From a checkpoint of a small transformer trained on Wikipedia.
Size: 13 layers, MLP 704 SwiGLU, 15.1M parameters.
Architecture: RMSNorm before each block, rotary positions, no biases in attention or MLP, untied embeddings.
MLP neurons of a small language model. Each row is named by its layer, matrix (gate and up: input weights; down: output weights) and neuron, and shows model dimensions 48-239. Each number is 128 + 24 x the weight over its row's rms, rounded and kept within 0 to 255. Numbers have three digits each. A neuron's up and down rows have the sign that makes its largest values positive.
After each neuron's rows, "fires before" lists the tokens most often just after its 100 highest values on Wikipedia text that the model never trained on; "fires on" lists the tokens most often at its 100 highest values on Wikipedia text that the model never trained on.

L5.gate128:120160104141075124104146171126124105138145138114131133108144138114104123141104125164115135148147123134104171127137112155119138101147137176128104153093159164101073148155110156113084089118148101189114102147121111128144080159092120143139147140134111161099165142169136123169107164138124176133120062094137139153090165111110137100122113107114101119113149137112127116163106115136154119131125137126146109099166123100134162129151112118135136132133142147117103107137120132105131136139113174099180121130164114111122165105135153131132080103117152119118084163167133108148150129131113127099
L5.up128:149146143106087136146107157135135124105128217114097170141125181131113136150134148157126108112161141097132176182110132126158100124163167117119163103098136108123085156117123114123124131128104094157103127144162122128131116152106116093136139202164129124121130140176133136127141153145111152101106070169097068168127130135143107126093088145098088115101114087113116132158119087094138129135095158112122144106117097118131134135153099137128173138138136138125108094114108121135126110151114148117141137117152144154130107145110144140156107156140121095137082137128110150094119124111096118160
L5.down128:124117123202157165133127102154122144109156111125123127163119152129119133147139115132155090133111134169096094126162139153148133139120136123179161115138119106145107116148145111146109167145131143119126161117105115147156126109099121140088080142147136146084104175143137098074110098087136103116144154117136144130140122134109134133112129136144173126188137129115095140098125169125125134140143166112116170119130177118103142126106165186134121197140176108147127121144178084174145128164139142113116075164097140156127109136166083154154163109112148117132107125136144127124130110115166151140
fires before: "1", "2"
fires on: ", ", " (", " | ", " (born ", " in ", "2"

L10.gate300:134151126111111156121157143136101135187159103162129095113126143140122103152143142120061134190153153115150092158111097128149130117148158155099130183112127125141115163127087146101089133154109137138107114124165135142121154151127097143156135095144102108163120080144105101164117121146128143153155110107110101099165130122144143127131115130133127142121145135131136146130167125158112144145139103154145138142174134141129184096144078099137108115111140123156127151166136147079166133088122145144158144170137133118126113129174102100105106130177117122089163123138126179161148162161150166123
L10.up300:107163170103134113164139133102113124173111124139168153123108139099196091099161149134110124157162105129137115135134123106087095098119127142100100153146099108161065136140105139139100147152107153128141123146132124122146145143097154089100158112145085135160165102112105116146114058162131097106147103177093094096128094128142107126111142106135137139110083138111108155102111115164143129143137139088130121115116115144098121142173157092141127167135127108132122121183090158157102152104129173118150148148156123114117101146124122122129112125134115141149159170116083167159139144115137173106
L10.down300:104142131098137130111148091106138109155113173113130136148141125132100167147135142161103091134134121094142112155138121165125146136135124145141111169165074151108140108112126115164124062133140105147138137109126142091079117137154133125132108098132114129147162088116146098143127125130106136150135136127139157105103098182137113149145135123153113106115127126120103204117078110104144158170142174118176120107147127109086106145118122115139128172131158115165138128115158087147131105168181168142118144134128080135120088108167122112121099177118118136141129075119146128155179153113172113141
fires before: "0", "1", "2", " Country"
fires on: " | ", "|  |"

L9.gate527:142125104132120131071139148147118115109130053115129108126147164120140133070170123130120105154125154128148109128142166148120124091106089131165120140127104119148121125140095102130133123116097146124164137150143117156150102102108137153154132113135179073085117164094167157115106157104151145157118098124146100122103139142137116122140144156083084135125134123119141129128119107152089138168140106122193133135126104126098094144121116098150151109117117126136126151144153116076160129115132099144166104078105133147148171139108112118146098092114131072105097180143083149117092119075143136104
L9.up527:102123131157111119144133142141144136141136151128165154101155126159103089071185072114137166148064171133133091121102137099082105077111079077130127117142096123129105122122174138106106183155115127126184181148123138130141118133115104133107122156138157090077103160159110134129131142158127125131152124113108154131159127099099147125126129099117121142131160168132106148132115107136107138110135105113138133099129120080098096137135149127143142117117135168150178158166146128098138121134152095113146149120118070153144145154156125131111138110165136128117120117174141147102126139090182124108
L9.down527:100126144089169130128095186140147114122133163142150121134095138142121095135140132115123136145129191117145093147122149116109101131155097089119198132087086112144098142106119120119134134124144123099134113137117141095111134137126150111141157125113116103099139142118131080131102166144120135099103129113118152113083144136167113127120103127153135121152130137127140160128120147094149140106163132141111155156070110110095132108082114143137101170135031141158171132117121157126114135082129147134144152124130147122185107131102125115086113128114151154116116092166159064108161144091122143113
fires before: "8", "7", "6", "9", "5", "4"
fires on: " | ", "| ", "; ", "\n", "- ", " "

L6.gate193:124122125134174109179172125160080125154159105106164113108108111153162120110142152134105164178167108102129118139109121151143157154132162106157117147105136114126175100153108128104139142117136095107146134086088117147140130094154128140135124121113151129073151145154131133122117172114100203110121132079093118124155126099109114127089144104121122151139129140083156123107092172144142139103141131110149104130154130143109115151111135172105116107122132114131144124157128145124160091128126145148144110120136151110104127119147090091116112171131113162142135141153110149152167117099102125112
L6.up193:145103133123096136127116108107095109146159115086107156139114099128148100132187135123061156137126099172132154173135113137138148109167134105151121126080126155152156093093104157128148145152076129139103129128121113101142126127143084099126157134156140129107141078167122114133177122096198116144146137114106103165150118134156113153111123155124129159106122112145152127146116114095101140118133134125164118101107095108136077171134142146114105133139147138150124146133141096141129095136140132100124122122114140066095133117170132160172113166155131121084119117118108116118119117144146118167
L6.down193:104125117100141158128134155143180118095148098108117107130130132128136130143116116118134110137107111105137154138159144086154145127135153150124137152122118096106087120159134098145095134114125135136146151141135149128143112112127160126143111134130136138153146157126084118120123104125098109127168154123145082101120183143161142096139109123083144117114092133128103082125109136132152132152203122107145116065135156107144138127070126122155060165100133132106157106123160129125107184141103137099132129156115095155135164075122147100111112104157114168089111145131148121133137104145145125144
fires before: "0", "2", "1", "3"
fires on: " | "

L9.gate382:164130163148150134161123178097128136146076120145092111117067131149131131136103092138101088154125126141131149133131135131124153091159121170109120145073140156106091130129080103158105128095157080107112106155131094127095147107135096128144080162120116123141117164108124101129133131170131159119143165114155179108118109117148116132085106110152164103114153125109083069080144171146151150161127154123149163081098148140097113141151146144111105102107114138140103173147148134164105155106139145119145116121129120116122108105137134085109103121108105123166097104115122138151135126132124128125
L9.up382:183138095108123128145130115126089087126119146087112153118114132097134134156108077153117132128123149149069139123131130141092108149105120108127118137134112104166174128150115148146100130116137140103160154166186157106076123153099159161134137174156126130134097114142121149104144163156131128079167106142099125115113150133136129155112099098111168166131100123118116134124159150156177090114173100125138118099112117099108176131121090123170097132121128131114117129120090148129132167095058140094111116086098123173112109099131098135137127137126125139095105142112118128144143121174140108141
L9.down382:123158132110124142177167075121113144145132148133122126109117117188156150113116154103121193135116130151164143157076119123154133118167136110127180139165151084087142130140148112139114132126135087129110137149098142106137133159099162128087105109134136148109100108123103113151110120127138160161143093120079105143134129093089111127146153128130139168124133093089126087128121143057132147146174141134117139100141132094154068154118120177144144119128148118083133111104144114106154183141145127118145116120105119148102093146116070148132098090106137139161142109136130140120125147153108097159
fires before: "1", "2"
fires on: " in ", " from ", " (", "ent", "er ("

L5.gate180:123140112128109092119087129106087147129134126099131121107148058102165093104134096129114140116114095138150113138163162156113158124157131109129117067084138142150112130124176135133116137100111139146148123133148136144098162111113129155095101131126131141152163139085162095138162113138130128096112107122137125121122074176148108090133128126131158145135151111139088101106109110105128137176129140159171174126131140123142111126101125103146175117126134083147134115107072081110110093134143117110073127133126141128153105085157154159151104108126098169118143191092120127106129146095096129135
L5.up180:076145093145101125157177124116104152186127099123152133100149116110110143132131120111112136117102090104153121133166119116126121106130152146126129140138141121136168161131146092145147122121158090175118166102131122116147102088130089104111134125138058129108119164140140152194142150121148090132099126109115119130162151131115132172129103160090095148123155109119125116128141129128152122127108070144158140112201104117067170093151098163129097113143121155069124107111135148135121106121122114109143147126129142105124115076131157113112094166158131157200137131098087106154156135139144106140
L5.down180:132138082174124132127118145138152135149141108141147150118142184107103123133134157141126138098109158115085087139125129090104126175129092165160115107138121122138136115142124149116127118092124075144134148098087141103117100121151125123153186135149089150151091112146094135084138103132061131152105132147177145127119129129128151121128131136098159110106131122148157099116156136123149116106152113133104122118093125155133143132095146116131114151168197147178146106131129129105143121114120130131127103122126143123133145128121138116126129150141110118120106161121093107069174119141113164132
fires before: "1", "2", "\n\n"
fires on: " in ", "ile"

L6.gate132:152122122120132155150091141108123134097113115093118141129116130120155138159129136166145144126114091134128100166161144109135140132170125101114083094137142141083122131119118134156155083092145093142101143142140110130174171112078155096136175111158132115139119168116133172058173112118106095148118106099163136104108141127129141123116140125147151126129124158089103122093122118140109132149055152130161123097099133112158129124116140180090114147112128166148099103107090125127120148121139128099132142126098141114095126128107162093113097094118115091138115146121152148167117169115141169143
L6.up132:096160111147108090136147106089134137122112130136148124146124115151166105132164156203147158127163127139134104158116111109140183126108143117118096148124146105152113122111159105118105177156133136144089143121114117163126186112105121098110112171181104124078168139081117094169072124157149099156156102120104171212115141112131150126134132120137173134083127133089130118136117158129122172127132118123147120118139112105127101095129139112144130125124140165116068142113128167113122149147102157062090130160149103143129121095124103151165120148123132154135105120089112125128136158109134142180
L6.down132:109129091131150137116104160090180111138106168131141154089135122105129155133123120119141112116112151130156088122204144135115149111128123125125095130124127158112101136130121109098113139059129096117124133156076125138147106145119168122147158124188111117136096156135116145108152135149116142166176114107141140136134117168148116106148128080171126106115125168144106105144152110113114117130136095104117097153132121115109114160111129163131136103111137065133131117100110128129077181104109092116098124131090139121133131124153182135114088150139117090116131129122142114146159144135149110107
fires before: "2", "1", "15", "31", "6", "19"
fires on: " February ", " June ", " April ", " September ", " January ", " November "

L10.gate384:123122106151127104169158144153129171123093141084102142142124095125130090153117131141133117135154110120107128108126078117129108146101144149108153113135145123121139143135120110153118118095082126130146123146190154104099097155141088171144157139144116123119137112116159127078137137173172112075133134143114143141117083152130102114137127125141100128167103124113153121141101145179144152114141137115088091153138112105084157089162131136136139107093119113138116175111146100105117139115146095131107175128141186175078125136127115093147099163102108170151094135174127099134150156126151106129
L10.up384:135094115130108107138137128125106133135147153101097115082144089107096128107171168127154129128131100133156130128169122121114103129134118137098116123105139099093157184132101104148143104159150173146146114138121128169129103170122110147134153118132114114110114077092133141094122130117144112076105157109079104115118118089124148130134113107079090152160129104150115137114120156155124133153096119104142151120120091072150156102107185173103092150134117161164116085105114134177166128061122121144152112115105127106094118148158164144135111131107133082129078128139146157172113135088082134139
L10.down384:143153134137099143131127119123086146148105145098172129164107135146099119128113148119133155141123140097135116115129072168116134108105104132153157159134163090149155143117143128109130114109134130121124114083115117114136122135115109142146120113135121137137160148080131159077140148123101104115158106070158086107129105106133139132113112127147152141166132116111114134117145147111097162141165151109164124166123145159157122186156126173109109163165189135156170129111100152145122139169135127165137094109136127120095150175088149124118104141124136133082127126117137129110146108175194144114
fires before: "2", "1"
fires on: " (", "- ", "-", "c"

L10.gate421:161139139115133101121101164122113073146112128092146127072138123131146107071140108124145089164138131082101162113098099141095112160125098120121168093139139164146125146138115117119144140185167121131130090158153090161127145141158135107164084106173175151113116110164147121127145130136140144117133118151127145102109131138098132153153144157104080131135151140109126107108168135090105158092121131127150146105139151089136156137072163085121124096120102100107147140132120118130081158095089124110106123139119154127142144132083150129091135118147148103112129148128162142130162140095120161117
L10.up421:113128136168105128137131150134104115129105132191109111103144151110139095100150138119094108127149102175118104117131126121122087101138146127105119145118131104109135109063132150175109090103131144124151133099109130118157068067117197155133093100133095139147158151122116176116109129184101136128118141128104144142099123123178097117082118113128161115144111149155110178152100118136123150129116147090145161126160134135100149087113139118189096125110129160151108125095102145119113114073148120122114112111171119169128155154121104150128159106117116108129111088111108144145106103087114159168
L10.down421:110158159132163126108121119146130106077136106133114089127158108107145079116105119148138134146147148152122038100111136137069128135098100131112124125117151179107113143116144156150136138120139163134144089151133116146134105179128153144116129119103151089104118121145173106107125186101113146098126142188143112117112163137141138195129139101086114142136126125103142111132136157121125092136071108105104107154130172143143154177120131147139144064099136115154165096137126125114127133063172122150137181189136138133167112087144102123107123086127143146129165123125173129116156164114120083120
fires before: "6", "7", "8", "5", "."
fires on: " | ", "| ", " ", "\n", "–"

L6.gate314:134111095127099143123127127111121137088139124129171129154146120133129093098116128149091159121163142117135135129118143139132134169155127125145111131175107128143123178112132117159086109124106087132089133130139166188092139131119111129087145121121121131119095115104122110120076121119093136114126156175087102143067178114101171090125143125175133114156170124132138136105163119144165140156150153146110108087147131119105084105102123139135093125098113147155085154149155127115110152160178152117116105125146127122094147148145116080120076116159090129119117128139118136154147145119141120131
L6.up314:170137129120167126095156123099123085134129091108138077122128124110163162129113140115114126105110117157134134093144097161107094136179157115129170136113168110109129180110121119129129128131139150132157144177113131100116135087110150140125108118175133143133136095126104139085124119090170136109098134117131148080167140164129112154119143105087167101129151072134107148125145087127153118140088106106156156127148112150132108099159141147131099145140111121159100094103086132128123145171150126135125205105113115115126098161151102106155110167110124141086105151101144125110146125157107134152
L6.down314:137145143127154122129143118109138104110147108136148147120101158085112154154108132126104131106172166115173146119123112147129137117135127113115114124126109093137170111141106113126142118103102149117132100123142106124095135137155135110166126104159147138140157128132091101087128115122142134122103091124109125109096120150111128151101158130092152121150159070134120163142107107150142102143155142101132143121124105126144104128158125127108126139247255166113091124162124173100152169128147130128152172080114145153146103163158142112147117092155136092146117142114108100136146129108096095153
fires before: "2", "1", "\n"
fires on: "In ", ", ", " l", " February ", " career==", " March "